From a checkpoint of a small transformer trained on Wikipedia: learned and rotary positions, biases on query, key and value.
MLP neurons of a small language model. Each row is named by its layer, matrix (gate and up: input weights) and neuron, and shows model dimensions 208-303. Each number is 200 + 20 x the weight over its row's rms, rounded and kept within 0 to 999. A neuron's up and down rows have the sign that makes its largest values positive.
After each neuron's rows, "fires on" lists the tokens most often at its 100 highest values on Wikipedia text that the model never trained on; "fires after" lists the tokens most often just before its 100 highest values on Wikipedia text that the model never trained on.

L3.gate548,205,235,213,238,230,175,210,234,165,174,175,192,216,205,224,191,214,216,176,176,203,170,217,173,212,203,187,205,190,215,209,198,194,221,161,196,226,233,183,193,230,191,195,170,202,166,172,163,201,191,203,233,201,172,211,220,234,204,223,187,199,171,209,176,230,215,202,201,172,225,183,202,211,199,171,184,222,164,175,215,165,208,192,172,197,187,218,194,160,182,162,219,185,171,206,160
L3.up548,167,166,237,196,185,233,194,213,186,172,188,230,196,220,188,187,214,172,213,231,187,177,183,173,177,185,164,194,188,179,204,170,240,171,224,220,203,203,191,226,215,183,228,201,192,220,211,210,192,177,192,209,189,169,218,198,196,245,189,185,222,180,203,213,202,197,173,220,195,192,232,194,209,179,188,231,182,206,231,194,182,197,179,200,194,223,190,229,220,191,245,187,162,188,215,232
fires on: "| ", "ops"
fires after: "\n", "| St"

L2.gate511,199,172,207,218,187,216,182,204,161,196,228,183,203,203,209,201,189,245,204,194,210,180,169,196,207,187,187,178,201,221,219,216,191,209,200,207,210,223,172,218,219,185,202,171,183,211,202,172,190,180,164,184,184,197,185,209,213,213,139,203,175,217,213,190,168,219,196,188,180,168,155,221,175,193,210,190,188,219,203,207,205,186,146,191,176,207,192,223,192,212,210,210,246,234,251,167
L2.up511,183,176,203,222,194,207,208,209,178,200,214,190,207,209,182,213,230,225,203,231,208,195,223,171,175,190,191,203,196,210,186,210,193,206,198,198,198,236,198,190,182,190,196,174,207,214,225,200,211,182,170,221,202,156,193,205,213,190,172,174,196,205,224,202,160,197,186,237,171,178,161,218,169,171,231,201,204,230,204,182,203,226,209,217,196,168,186,179,196,216,186,150,197,193,203,191
fires on: "| ", " character", "2", "\n", "| Loss | "
fires after: "\n"

L2.gate970,197,188,177,163,210,250,199,223,227,184,198,237,223,204,208,212,163,193,209,221,184,198,198,211,188,189,219,206,190,194,211,190,211,174,228,234,214,220,197,203,190,207,221,165,167,183,185,225,172,205,211,177,219,198,252,197,189,192,221,196,222,201,170,206,182,207,231,233,203,226,204,178,196,209,196,189,234,181,217,202,216,205,205,166,207,203,206,205,199,229,184,212,195,220,166,187
L2.up970,208,189,236,221,189,209,164,222,174,181,175,186,192,206,209,207,209,188,194,184,189,199,200,217,190,186,226,180,207,166,151,196,194,275,175,218,191,204,179,242,201,240,214,213,182,195,170,206,188,193,161,192,209,194,213,228,172,206,232,192,175,193,186,196,156,192,208,205,194,200,197,189,198,224,218,179,236,164,234,205,197,241,206,242,188,184,174,224,181,187,225,224,213,221,219,216
fires on: "1", ".", "3", "2", "uz", " Main"
fires after: ".", " | ", "3", " and "

L3.gate216,210,175,209,219,194,192,205,221,203,186,193,172,188,192,184,187,173,209,193,193,203,205,211,223,181,199,208,202,169,215,175,190,179,197,198,193,219,232,231,196,225,197,230,196,241,219,222,196,235,190,189,216,194,185,200,191,204,222,199,201,173,218,242,220,234,170,203,177,209,204,196,197,183,198,179,199,192,208,183,178,205,213,187,212,185,200,205,185,222,177,170,211,194,186,223,192
L3.up216,183,230,204,202,210,205,221,163,217,202,200,209,225,187,201,212,168,214,193,186,192,225,238,219,198,189,238,205,176,196,221,225,184,186,230,212,173,194,172,175,214,152,178,188,189,198,189,183,210,218,199,199,207,216,191,198,204,225,205,181,236,191,182,178,193,218,215,173,214,215,174,216,190,225,172,163,220,216,170,214,204,212,184,234,201,228,225,182,224,185,174,186,198,214,221,174
fires on: "0", " | ", ".", "–"
fires after: " | ", "1", "0", "2", "4", "7"

L2.gate1158,193,171,199,200,178,232,237,234,184,216,232,203,213,172,191,199,187,238,180,189,220,202,194,197,213,172,217,184,183,210,228,196,196,160,200,204,218,216,200,233,221,200,162,201,209,224,202,195,171,199,199,217,202,199,200,196,161,216,229,196,170,256,182,195,231,207,179,186,180,233,185,178,199,188,188,214,150,203,219,188,229,206,206,217,201,198,203,206,198,222,200,184,211,198,200,189
L2.up1158,210,166,223,239,195,212,190,226,184,173,203,171,228,212,203,193,201,209,208,192,209,197,173,180,173,170,211,182,229,177,191,211,181,224,193,176,210,202,180,220,228,198,184,206,204,232,202,204,217,196,174,187,201,191,195,188,180,201,171,190,186,220,220,218,194,209,186,237,197,207,210,205,194,189,170,187,185,169,200,197,176,225,168,199,187,223,215,214,166,197,152,178,223,217,230,184
fires on: ".", "0", "iss", "1", "2"
fires after: "0", " | ", "K"

L5.gate1334,227,218,193,191,205,210,194,180,178,185,216,209,229,205,190,171,213,237,208,208,196,220,195,230,278,191,176,188,158,206,192,173,189,230,205,197,196,212,183,215,210,222,178,192,211,170,224,211,237,223,174,231,248,190,187,206,192,204,202,180,185,198,242,199,199,215,165,186,209,207,173,183,167,196,198,205,192,199,248,264,225,189,206,183,202,165,209,222,205,190,194,206,170,191,224,180
L5.up1334,187,199,221,211,195,173,205,191,201,175,210,182,201,216,202,193,205,200,184,218,218,194,209,187,174,181,192,195,181,203,187,152,182,215,192,204,221,172,213,198,215,206,206,207,207,207,214,218,208,219,186,218,192,195,252,202,166,199,203,161,181,198,204,193,198,219,236,192,184,154,197,186,191,222,222,219,184,205,184,230,194,190,199,216,209,213,177,246,192,212,190,182,151,187,189,164
fires on: "| ", "1", " ", "===", "\n", ","
fires after: "\n", "| ", "\n\n", "1"

L8.gate1195,204,168,209,202,225,194,188,203,198,197,165,189,210,222,196,216,215,184,194,194,185,190,213,186,208,182,197,193,202,196,157,222,225,189,183,205,218,218,178,210,189,201,234,213,192,192,245,161,180,221,189,200,207,194,201,217,238,203,164,192,202,181,197,233,220,202,206,210,197,168,207,177,206,171,173,216,152,149,207,194,236,237,219,185,188,229,207,208,235,197,154,163,219,210,212,169
L8.up1195,166,196,202,189,210,192,185,213,182,204,210,209,199,197,219,216,229,202,188,191,196,252,161,195,194,190,222,216,197,179,218,186,185,197,167,236,211,205,211,185,211,196,180,208,180,174,211,164,179,213,219,190,190,187,166,230,185,162,192,231,196,178,212,223,202,212,208,193,189,199,178,193,163,223,199,178,209,195,178,215,199,200,192,223,201,217,213,217,207,204,179,196,221,193,184,174
fires on: "| ", "2", "\n", "1"
fires after: "\n", "| ", "\n\n"

L2.gate324,195,197,211,212,216,223,184,183,175,205,206,198,217,193,165,205,208,168,172,191,186,174,207,192,187,229,187,210,214,203,210,206,198,176,213,233,189,159,191,209,177,217,181,194,217,240,215,238,177,203,191,223,203,170,190,199,193,190,201,199,201,200,202,193,239,201,206,184,216,193,207,188,211,193,201,163,174,238,217,217,180,210,186,223,203,145,195,222,196,211,187,175,193,197,229,172
L2.up324,185,204,209,212,218,209,195,217,192,215,217,174,210,180,180,208,180,205,203,186,199,168,228,181,197,200,201,214,212,177,243,186,191,172,234,223,207,206,166,244,194,204,188,213,214,184,215,210,196,221,191,259,208,154,191,162,189,210,189,181,216,192,192,203,251,212,166,182,210,211,205,204,232,197,220,182,161,238,195,220,180,202,191,210,190,188,192,196,194,235,222,191,207,187,216,236
fires on: ":", "\n", "3", "2"
fires after: "3", "; | ", " | ", " |", "2", "4"

L2.gate726,190,220,223,184,229,214,203,155,194,192,164,197,176,190,202,228,210,216,200,209,192,185,236,211,216,186,191,242,214,234,198,191,182,170,207,181,237,159,201,175,207,172,222,214,191,199,164,186,202,229,202,213,185,166,180,192,194,185,201,203,198,208,197,222,196,206,196,188,188,192,180,232,215,183,190,196,184,176,206,194,195,180,198,204,190,201,180,206,196,186,168,170,223,202,185,180
L2.up726,176,205,202,173,206,198,251,189,194,179,168,197,169,224,204,210,223,209,201,183,179,215,223,201,187,199,197,194,232,214,192,190,171,161,194,229,207,181,202,204,221,200,205,222,222,157,217,183,209,222,217,211,182,180,191,169,160,204,205,180,197,241,199,178,181,180,180,216,196,193,184,203,215,210,184,212,229,188,193,178,158,189,191,218,205,193,173,232,165,187,173,180,168,193,203,208
fires on: "| ", "\n"
fires after: "\n", "% |", "|---|---|---|---|"

L8.gate176,168,179,207,213,237,204,177,186,183,212,185,201,218,207,166,226,198,209,206,183,197,214,184,193,177,218,175,186,209,212,178,183,190,190,166,210,224,228,225,192,183,202,164,174,198,187,200,171,187,184,187,172,208,204,149,224,180,208,180,227,205,185,252,193,201,163,181,176,206,203,200,220,200,207,182,178,188,200,229,183,252,225,191,214,208,171,194,220,189,214,198,202,206,189,225,188
L8.up176,227,197,212,213,191,205,201,175,200,221,171,207,198,178,191,189,172,182,216,181,225,239,198,189,214,182,220,214,209,229,170,223,215,222,159,199,173,258,179,210,153,216,206,214,183,213,190,222,212,224,194,220,213,194,210,188,213,183,211,182,189,172,197,177,184,210,185,209,177,185,188,211,207,208,237,201,210,204,184,213,214,210,177,201,209,210,207,191,205,190,225,219,248,169,190,187
fires on: ".", " | "
fires after: "100", "0", "2", "1"

L8.gate292,204,181,200,175,218,209,174,218,190,225,198,177,187,210,171,191,232,178,177,235,195,174,165,191,181,180,200,204,181,194,199,179,205,192,199,186,209,224,175,197,188,199,210,181,195,179,184,199,180,215,209,215,211,194,206,218,193,214,209,204,191,199,208,186,214,183,190,167,213,193,162,206,198,234,213,163,237,200,205,208,204,214,209,201,220,187,217,197,187,198,197,197,258,221,170,177
L8.up292,202,216,185,178,215,191,194,187,198,204,195,179,205,166,210,222,197,213,191,186,213,181,177,189,199,204,208,189,233,179,210,177,206,214,161,181,208,213,205,159,166,188,206,209,201,207,167,209,223,194,203,180,215,205,230,192,253,192,207,200,237,196,180,205,181,205,234,222,172,183,193,184,244,208,184,186,218,161,192,166,228,179,209,182,201,180,164,201,212,196,207,227,241,235,205,198
fires on: "2", "1"
fires after: "| ", ", ", "- ", "–", " | "

L3.gate488,198,213,235,232,222,221,184,229,196,181,234,226,198,208,222,163,228,203,191,204,197,205,195,180,215,244,197,204,163,169,170,220,221,191,199,196,194,197,213,185,189,215,193,180,189,225,200,217,162,204,143,203,212,232,207,185,194,187,194,202,207,181,200,211,195,196,175,216,213,209,196,211,230,160,183,190,234,205,178,216,215,201,212,193,219,204,232,207,196,212,192,187,194,196,198,200
L3.up488,195,224,219,200,199,179,177,180,207,196,187,191,215,227,182,165,223,194,188,230,211,197,193,163,207,212,246,182,161,211,196,191,190,205,208,218,205,217,195,200,240,228,229,195,186,212,218,162,158,204,175,200,242,170,187,194,208,199,178,228,225,205,210,199,205,215,169,207,205,190,200,215,180,178,219,217,186,224,192,208,207,200,200,208,214,236,244,176,169,170,201,197,164,192,215,219
fires on: " In ", "In "
fires after: "\n\n", ".", "\n", "1"

L2.gate400,208,207,193,199,137,182,197,188,168,181,213,211,170,215,241,199,181,204,222,177,196,225,205,193,192,203,219,195,178,178,173,170,209,235,177,215,226,204,201,186,168,195,237,202,189,225,180,231,205,225,215,176,200,171,211,193,177,209,199,232,217,183,211,233,206,207,172,183,205,198,181,224,220,204,214,174,224,213,215,198,212,226,205,210,239,226,224,224,239,213,228,210,199,192,211,245
L2.up400,202,182,243,192,206,216,189,189,212,233,185,209,204,142,178,225,216,185,228,172,183,216,196,194,186,197,191,249,169,219,206,217,167,189,203,181,201,195,205,215,226,208,214,169,222,183,228,206,263,219,188,223,186,194,182,158,213,230,237,217,208,177,193,223,200,190,179,174,234,233,220,205,213,201,167,205,210,242,208,209,181,185,186,221,202,217,152,213,213,209,177,226,192,195,221,236
fires on: "–", " This", " recent", "ation", " future"
fires after: "2", "1", " infl", "4", "3"

L8.gate320,171,186,179,228,215,220,206,200,205,196,175,228,212,197,201,206,199,191,208,215,205,177,191,173,195,189,214,234,185,201,197,173,188,181,199,188,198,204,188,201,208,176,181,206,209,269,247,211,236,203,213,196,249,223,202,183,194,160,213,192,219,234,186,212,202,204,154,147,227,201,144,218,238,225,199,211,180,224,227,199,165,210,233,182,167,190,197,188,188,207,182,183,165,165,213,187
L8.up320,218,208,208,190,202,170,201,216,222,230,206,174,204,238,235,204,222,224,198,201,177,217,190,208,185,173,223,160,196,203,202,212,215,235,234,187,186,199,194,181,200,231,191,168,221,186,163,202,159,207,202,237,194,182,172,201,182,184,198,218,215,167,193,190,199,210,205,249,155,203,227,216,182,207,206,188,195,216,177,258,201,188,200,230,200,228,212,214,236,229,213,192,200,189,201,201
fires on: " | ", "0", "1", "3", "2"
fires after: " | ", "0", "; "

L3.gate17,213,188,202,220,201,195,206,189,212,230,184,210,194,195,193,200,233,203,212,196,210,203,222,203,227,219,217,189,186,215,194,189,206,160,214,226,185,214,212,176,222,186,219,195,225,178,194,187,202,182,147,242,220,203,180,197,185,191,220,168,206,146,216,201,194,191,189,197,182,217,215,210,157,186,186,194,197,188,189,197,166,211,197,174,204,198,177,168,218,181,191,178,193,183,193,201
L3.up17,175,212,204,204,180,189,180,189,217,213,188,170,196,208,244,190,221,188,179,190,187,196,201,216,174,199,206,191,171,218,197,198,195,183,212,205,188,198,210,214,239,194,195,209,197,183,187,197,216,201,205,208,236,213,232,168,204,201,186,224,217,183,211,167,211,220,209,193,227,175,214,212,191,197,193,191,233,225,195,181,161,194,188,187,216,196,198,212,177,159,215,216,192,205,224,222
fires on: "| ", " | "
fires after: "\n", "1"

L10.gate636,181,166,219,167,212,226,213,177,183,179,198,185,183,166,201,195,188,175,140,220,176,179,214,224,215,192,189,209,211,200,209,200,229,213,204,165,190,213,224,182,174,160,197,206,201,195,230,213,198,218,198,225,156,228,206,185,191,179,219,227,204,176,196,196,215,235,213,164,195,191,193,204,234,174,178,174,215,205,211,159,212,192,193,218,218,193,197,211,210,192,185,156,211,175,188,219
L10.up636,217,224,193,209,187,185,190,187,175,198,202,220,216,191,202,207,175,153,170,201,175,206,199,211,223,180,195,171,208,176,213,185,204,228,242,221,215,183,199,221,161,175,184,201,169,174,249,175,159,196,197,195,195,187,188,227,213,188,214,191,211,219,167,163,185,209,210,216,168,220,181,213,193,238,204,218,200,194,183,175,208,183,161,205,215,187,214,217,187,191,162,182,210,218,215,195
fires on: "2", "| ", "–"
fires after: "\n", "| ", "- "

L2.gate1181,193,231,216,231,199,195,177,194,210,204,205,177,217,175,194,217,226,163,200,179,184,221,210,174,216,174,209,228,228,231,179,181,230,217,199,223,185,166,219,173,212,217,235,192,165,190,184,214,168,224,208,236,231,182,195,179,219,165,198,200,197,185,189,213,252,185,200,208,170,193,172,202,237,208,180,198,235,225,198,196,202,215,207,190,266,184,192,191,221,209,214,159,206,218,197,203
L2.up1181,202,191,190,187,216,201,206,178,217,206,193,210,194,175,190,196,200,188,176,200,202,194,159,208,210,199,209,174,178,188,171,174,189,205,185,227,211,210,209,189,175,213,257,207,170,195,208,202,190,208,203,192,204,150,203,182,214,153,207,199,181,199,194,184,212,189,239,199,201,223,211,205,182,201,201,175,177,170,208,209,180,225,212,167,198,191,194,214,195,216,207,182,213,195,223,200
fires on: "1", "2", "ol", "0", "-"
fires after: "–", "-", " - ", "0", "| "

L3.gate1034,177,202,227,237,191,199,210,187,186,191,200,172,213,219,212,203,197,194,227,200,158,207,174,193,164,212,193,180,176,185,213,173,217,173,204,145,213,239,203,185,198,189,216,211,152,216,203,224,207,201,192,225,196,219,175,172,199,192,203,207,190,181,189,204,227,171,186,145,239,242,153,219,218,212,187,216,216,188,211,196,209,193,187,217,212,202,210,222,154,181,214,195,203,173,193,181
L3.up1034,242,181,218,223,185,210,180,176,220,171,213,178,216,199,207,204,188,195,189,241,203,216,207,212,193,195,172,210,185,169,192,213,213,177,153,180,213,199,203,154,197,197,213,183,200,228,201,200,222,218,205,197,232,202,201,200,210,200,234,202,194,170,200,214,205,198,181,159,213,200,181,195,197,167,182,223,188,187,204,209,205,196,211,163,211,196,184,207,209,195,220,212,245,220,194,188
fires on: " | ", "st", "nd", "–", " late", "x"
fires after: "2", "0", "1", "3", "4", "7"

L10.gate423,208,227,180,207,153,180,201,212,168,230,154,202,177,223,211,178,190,185,219,218,185,229,183,172,157,225,190,184,185,233,225,194,197,213,222,216,227,195,210,171,168,199,189,183,178,238,197,186,191,158,211,186,212,163,211,209,163,190,207,176,232,200,205,217,163,198,190,205,174,203,193,203,185,209,204,207,156,237,196,224,226,205,216,177,253,215,194,193,174,200,183,230,224,205,188,200
L10.up423,176,217,186,219,163,193,210,230,201,211,212,192,216,166,190,187,190,209,222,256,184,187,167,177,184,164,230,234,202,200,186,240,223,194,195,217,172,207,180,182,213,201,186,184,223,208,187,205,171,230,229,195,218,181,220,164,180,213,172,217,187,209,201,238,159,178,189,182,178,201,184,168,186,199,217,187,221,198,236,227,180,203,225,221,207,184,202,223,187,212,167,212,228,180,198,184
fires on: "2", "."
fires after: "- ", "| ", " in ", " September ", "3", "\n"

L10.gate587,205,183,165,176,187,220,173,163,219,236,232,208,223,196,195,238,174,206,187,208,209,211,193,191,220,181,212,161,232,200,235,210,141,196,212,193,199,209,227,209,217,192,214,184,252,176,233,182,240,206,205,222,219,216,184,204,190,192,215,193,215,168,216,209,208,190,186,173,208,192,212,171,186,204,229,188,217,212,176,223,171,161,210,184,197,205,227,200,198,186,198,217,199,208,190,216
L10.up587,213,216,189,151,190,189,208,194,194,191,215,205,215,206,188,204,216,206,203,156,215,177,197,216,209,181,159,167,194,189,200,214,188,187,242,200,162,206,173,226,192,210,196,211,260,155,195,182,186,200,206,187,236,219,186,208,210,197,196,218,179,164,194,199,187,222,192,220,207,219,209,180,193,221,195,186,187,183,186,218,187,177,197,166,180,220,207,198,184,202,194,174,173,208,215,217
fires on: "| ", " | ", ":", "-", ": ", " × "
fires after: "\n", "3", "4", " G", " m"

L10.gate648,212,212,178,210,158,178,179,216,196,213,187,230,170,224,215,167,221,222,189,191,202,168,188,167,181,206,195,199,187,185,193,162,220,189,233,213,190,224,188,187,223,213,215,201,187,187,236,188,203,180,251,175,219,190,203,235,220,204,207,188,242,196,211,203,190,207,212,219,165,163,212,221,189,197,140,211,191,214,174,192,202,176,184,187,207,188,207,201,177,157,202,185,207,178,245,185
L10.up648,228,180,211,199,156,203,160,221,182,214,178,192,181,185,187,153,155,220,160,180,188,234,183,171,230,196,210,201,214,212,204,190,206,209,180,191,209,158,186,213,196,201,208,178,216,196,185,206,183,211,216,201,222,196,236,173,219,236,187,183,171,216,189,239,182,177,222,228,197,243,206,203,160,213,193,207,204,188,177,228,209,202,186,218,207,218,223,207,190,189,229,183,231,198,260,196
fires on: "2", "0", "3", "1", "4", "A"
fires after: " | ", " ", "\n", ") | ", "- "

L3.gate1176,173,185,189,181,225,177,219,234,219,203,206,213,202,192,181,193,209,231,172,202,194,188,211,206,167,226,214,217,206,217,190,206,219,213,195,179,201,212,153,168,177,216,195,197,207,211,230,165,200,168,202,211,219,226,198,227,222,140,179,192,198,194,210,219,209,218,203,184,217,225,196,167,202,190,186,173,212,229,198,193,209,201,190,201,209,199,177,186,168,227,211,211,190,208,203,171
L3.up1176,173,205,163,196,225,202,188,173,224,242,198,203,196,233,189,178,164,235,198,216,177,199,204,204,174,222,183,174,210,207,208,185,266,163,194,194,214,206,175,209,189,210,198,196,228,204,176,187,215,195,203,198,182,197,182,215,242,190,203,174,204,184,186,225,187,174,217,220,193,210,207,221,206,192,180,201,206,209,206,208,238,184,180,218,181,215,200,211,204,192,229,181,196,223,211,208
fires on: "2"
fires after: "| ", "- ", ", ", " ", " at the "

L3.gate648,222,179,207,236,220,213,221,186,166,171,183,191,181,209,192,168,202,210,207,202,231,223,184,188,215,252,201,191,217,209,230,199,229,184,233,198,217,205,211,182,211,178,224,167,166,188,180,216,171,191,248,198,211,227,224,223,215,213,199,201,174,165,238,216,194,188,176,204,182,221,197,225,159,162,172,202,199,201,178,213,210,198,190,191,165,209,189,209,176,175,204,230,199,210,196,209
L3.up648,205,199,200,195,176,183,187,175,198,194,218,234,214,177,186,181,164,237,212,211,214,182,218,208,189,212,253,180,168,199,206,211,182,177,189,150,207,185,200,144,168,213,208,203,187,181,209,228,209,206,190,196,195,181,180,215,200,182,152,157,210,223,212,191,152,185,183,248,198,218,222,159,208,178,220,170,200,244,180,213,186,193,185,229,219,188,234,236,208,178,213,184,207,204,175,186
fires on: "| ", "2", " |  | "
fires after: "\n", "| Total"

L3.gate461,214,184,192,206,197,231,227,193,168,217,203,194,203,202,209,238,176,196,178,173,188,175,191,192,216,215,153,193,220,167,198,209,178,177,176,192,197,240,190,199,199,185,168,235,183,229,173,205,210,211,182,190,212,222,197,209,209,162,197,184,206,191,195,173,186,195,179,221,195,222,201,205,209,177,163,184,240,185,194,198,194,198,244,209,201,204,209,163,192,179,205,197,193,177,169,196
L3.up461,227,189,188,214,233,203,165,191,228,234,176,254,184,229,198,190,201,207,198,228,166,192,206,211,205,211,198,199,204,197,209,219,200,220,231,195,177,193,192,197,186,179,220,161,235,207,220,209,207,197,182,198,196,211,210,183,239,229,201,185,219,206,224,221,178,196,217,173,194,210,200,213,188,220,221,217,174,193,221,220,190,204,211,170,195,175,209,226,203,195,214,211,187,222,172,215
fires on: ".", " | "
fires after: "3", "2", "4", "1", "0", "5"

L3.gate975,239,220,222,176,200,214,217,174,196,194,181,198,171,199,167,212,218,209,193,223,250,200,191,230,187,206,206,165,219,192,225,182,170,222,191,201,228,249,190,177,189,176,225,158,202,189,198,239,197,194,196,196,214,170,177,223,224,207,198,167,216,205,216,218,181,192,187,203,185,229,204,188,168,197,189,192,190,199,242,197,210,227,213,210,173,164,194,229,215,199,195,203,183,215,248,229
L3.up975,175,201,227,198,222,189,213,214,177,197,214,240,201,212,190,164,223,206,199,241,172,201,191,215,179,172,224,216,172,230,203,177,175,196,211,180,175,187,197,198,220,186,163,220,242,205,168,187,221,222,210,216,214,207,177,201,190,196,219,191,168,225,190,188,229,218,196,169,198,181,181,225,207,210,192,225,181,230,226,215,224,218,207,242,185,166,184,186,196,176,196,239,183,238,211,184
fires on: "\n", "| "
fires after: "\n", " |  |", " film |", " |  |  |"

L2.gate251,206,215,217,232,184,218,203,166,208,205,217,187,204,200,215,208,212,201,184,172,219,224,222,175,180,179,215,176,194,195,170,215,215,252,194,186,198,204,194,203,167,200,215,218,149,201,215,183,195,265,211,184,207,204,168,193,202,180,199,181,157,216,213,175,173,213,193,195,219,181,159,194,231,192,210,165,191,228,190,156,190,195,189,198,187,208,209,193,195,163,193,218,201,210,182,171
L2.up251,229,201,191,160,200,228,174,183,190,228,207,201,213,197,251,217,218,209,183,182,165,233,159,189,204,233,240,199,182,188,194,193,202,182,198,152,197,184,234,203,177,191,223,188,194,200,226,175,212,213,192,211,206,212,193,195,154,200,201,205,182,208,183,206,222,214,217,194,208,206,188,206,248,209,199,200,225,149,206,244,179,179,225,178,176,192,152,219,199,191,224,210,165,211,178,209
fires on: "."
fires after: "2", "4", "3", "8", "1", "6"

L2.gate878,199,194,209,178,229,164,199,187,168,182,173,174,201,231,183,205,225,186,210,201,214,153,169,196,229,214,217,205,193,231,228,192,238,233,188,164,194,209,196,211,234,182,185,193,172,185,213,193,197,198,181,232,211,179,151,182,190,187,186,206,213,233,225,185,210,162,177,193,174,229,230,194,193,179,197,178,217,179,195,195,213,199,178,179,171,177,227,154,199,227,205,204,179,203,182,214
L2.up878,190,211,204,154,173,209,176,191,189,202,197,194,187,160,161,202,209,221,217,219,186,160,187,192,220,162,237,165,199,226,202,204,188,193,185,178,195,152,221,187,256,209,206,211,200,184,199,200,163,204,181,212,221,184,173,189,185,213,201,191,208,212,215,243,202,186,168,213,228,174,210,219,192,227,194,206,195,211,209,194,197,197,231,168,231,211,198,178,207,190,176,204,191,191,200,198
fires on: "| ", " | "
fires after: "\n"

L10.gate1118,197,200,187,210,208,211,202,218,202,192,213,212,246,235,188,197,180,158,209,196,215,189,230,180,180,169,183,214,187,186,205,203,207,193,216,195,201,237,188,166,182,228,203,183,198,222,205,237,197,205,232,194,224,205,181,223,192,180,202,184,234,204,171,188,201,230,203,235,202,207,163,195,185,196,214,178,192,188,212,182,235,229,151,230,204,188,235,208,188,199,196,223,193,208,177,175
L10.up1118,184,164,189,157,212,186,198,180,222,214,198,224,169,244,219,195,168,222,179,211,215,184,216,240,196,216,206,202,231,186,196,200,223,217,203,214,196,234,222,203,214,182,180,169,226,217,193,210,202,213,187,231,240,213,226,185,213,209,167,235,198,229,166,202,175,210,204,186,207,206,188,182,226,175,206,197,185,225,196,192,183,210,199,189,208,191,191,209,172,227,191,185,185,237,212,207
fires on: "1", " | ", "3", ",", "% | "
fires after: "- ", "2", " | – | –", "–", " ", " | "

L3.gate949,190,183,183,190,173,183,216,218,200,196,182,203,254,236,218,220,221,212,183,209,203,199,210,202,207,171,210,191,196,215,184,160,199,201,238,220,189,176,205,224,188,214,195,196,189,225,202,218,226,154,184,228,201,218,202,175,192,202,202,218,194,230,197,191,229,213,210,224,212,188,205,217,210,170,215,216,220,172,211,202,203,211,192,193,191,177,234,175,201,207,204,212,222,193,233,170
L3.up949,197,193,177,176,194,195,212,176,184,185,208,175,208,187,201,218,206,219,205,201,173,209,166,211,199,178,189,204,204,184,226,222,204,196,197,213,184,225,220,190,215,179,187,208,209,167,174,217,223,208,198,218,224,224,214,210,196,175,195,226,210,207,225,158,160,197,243,225,182,187,181,193,223,199,195,206,210,227,186,215,197,182,173,200,184,261,192,187,191,207,194,216,209,224,185,165
fires on: "2", "1", "b", "–"
fires after: " | ", " bul", " |  | ", "| ", "1", "; "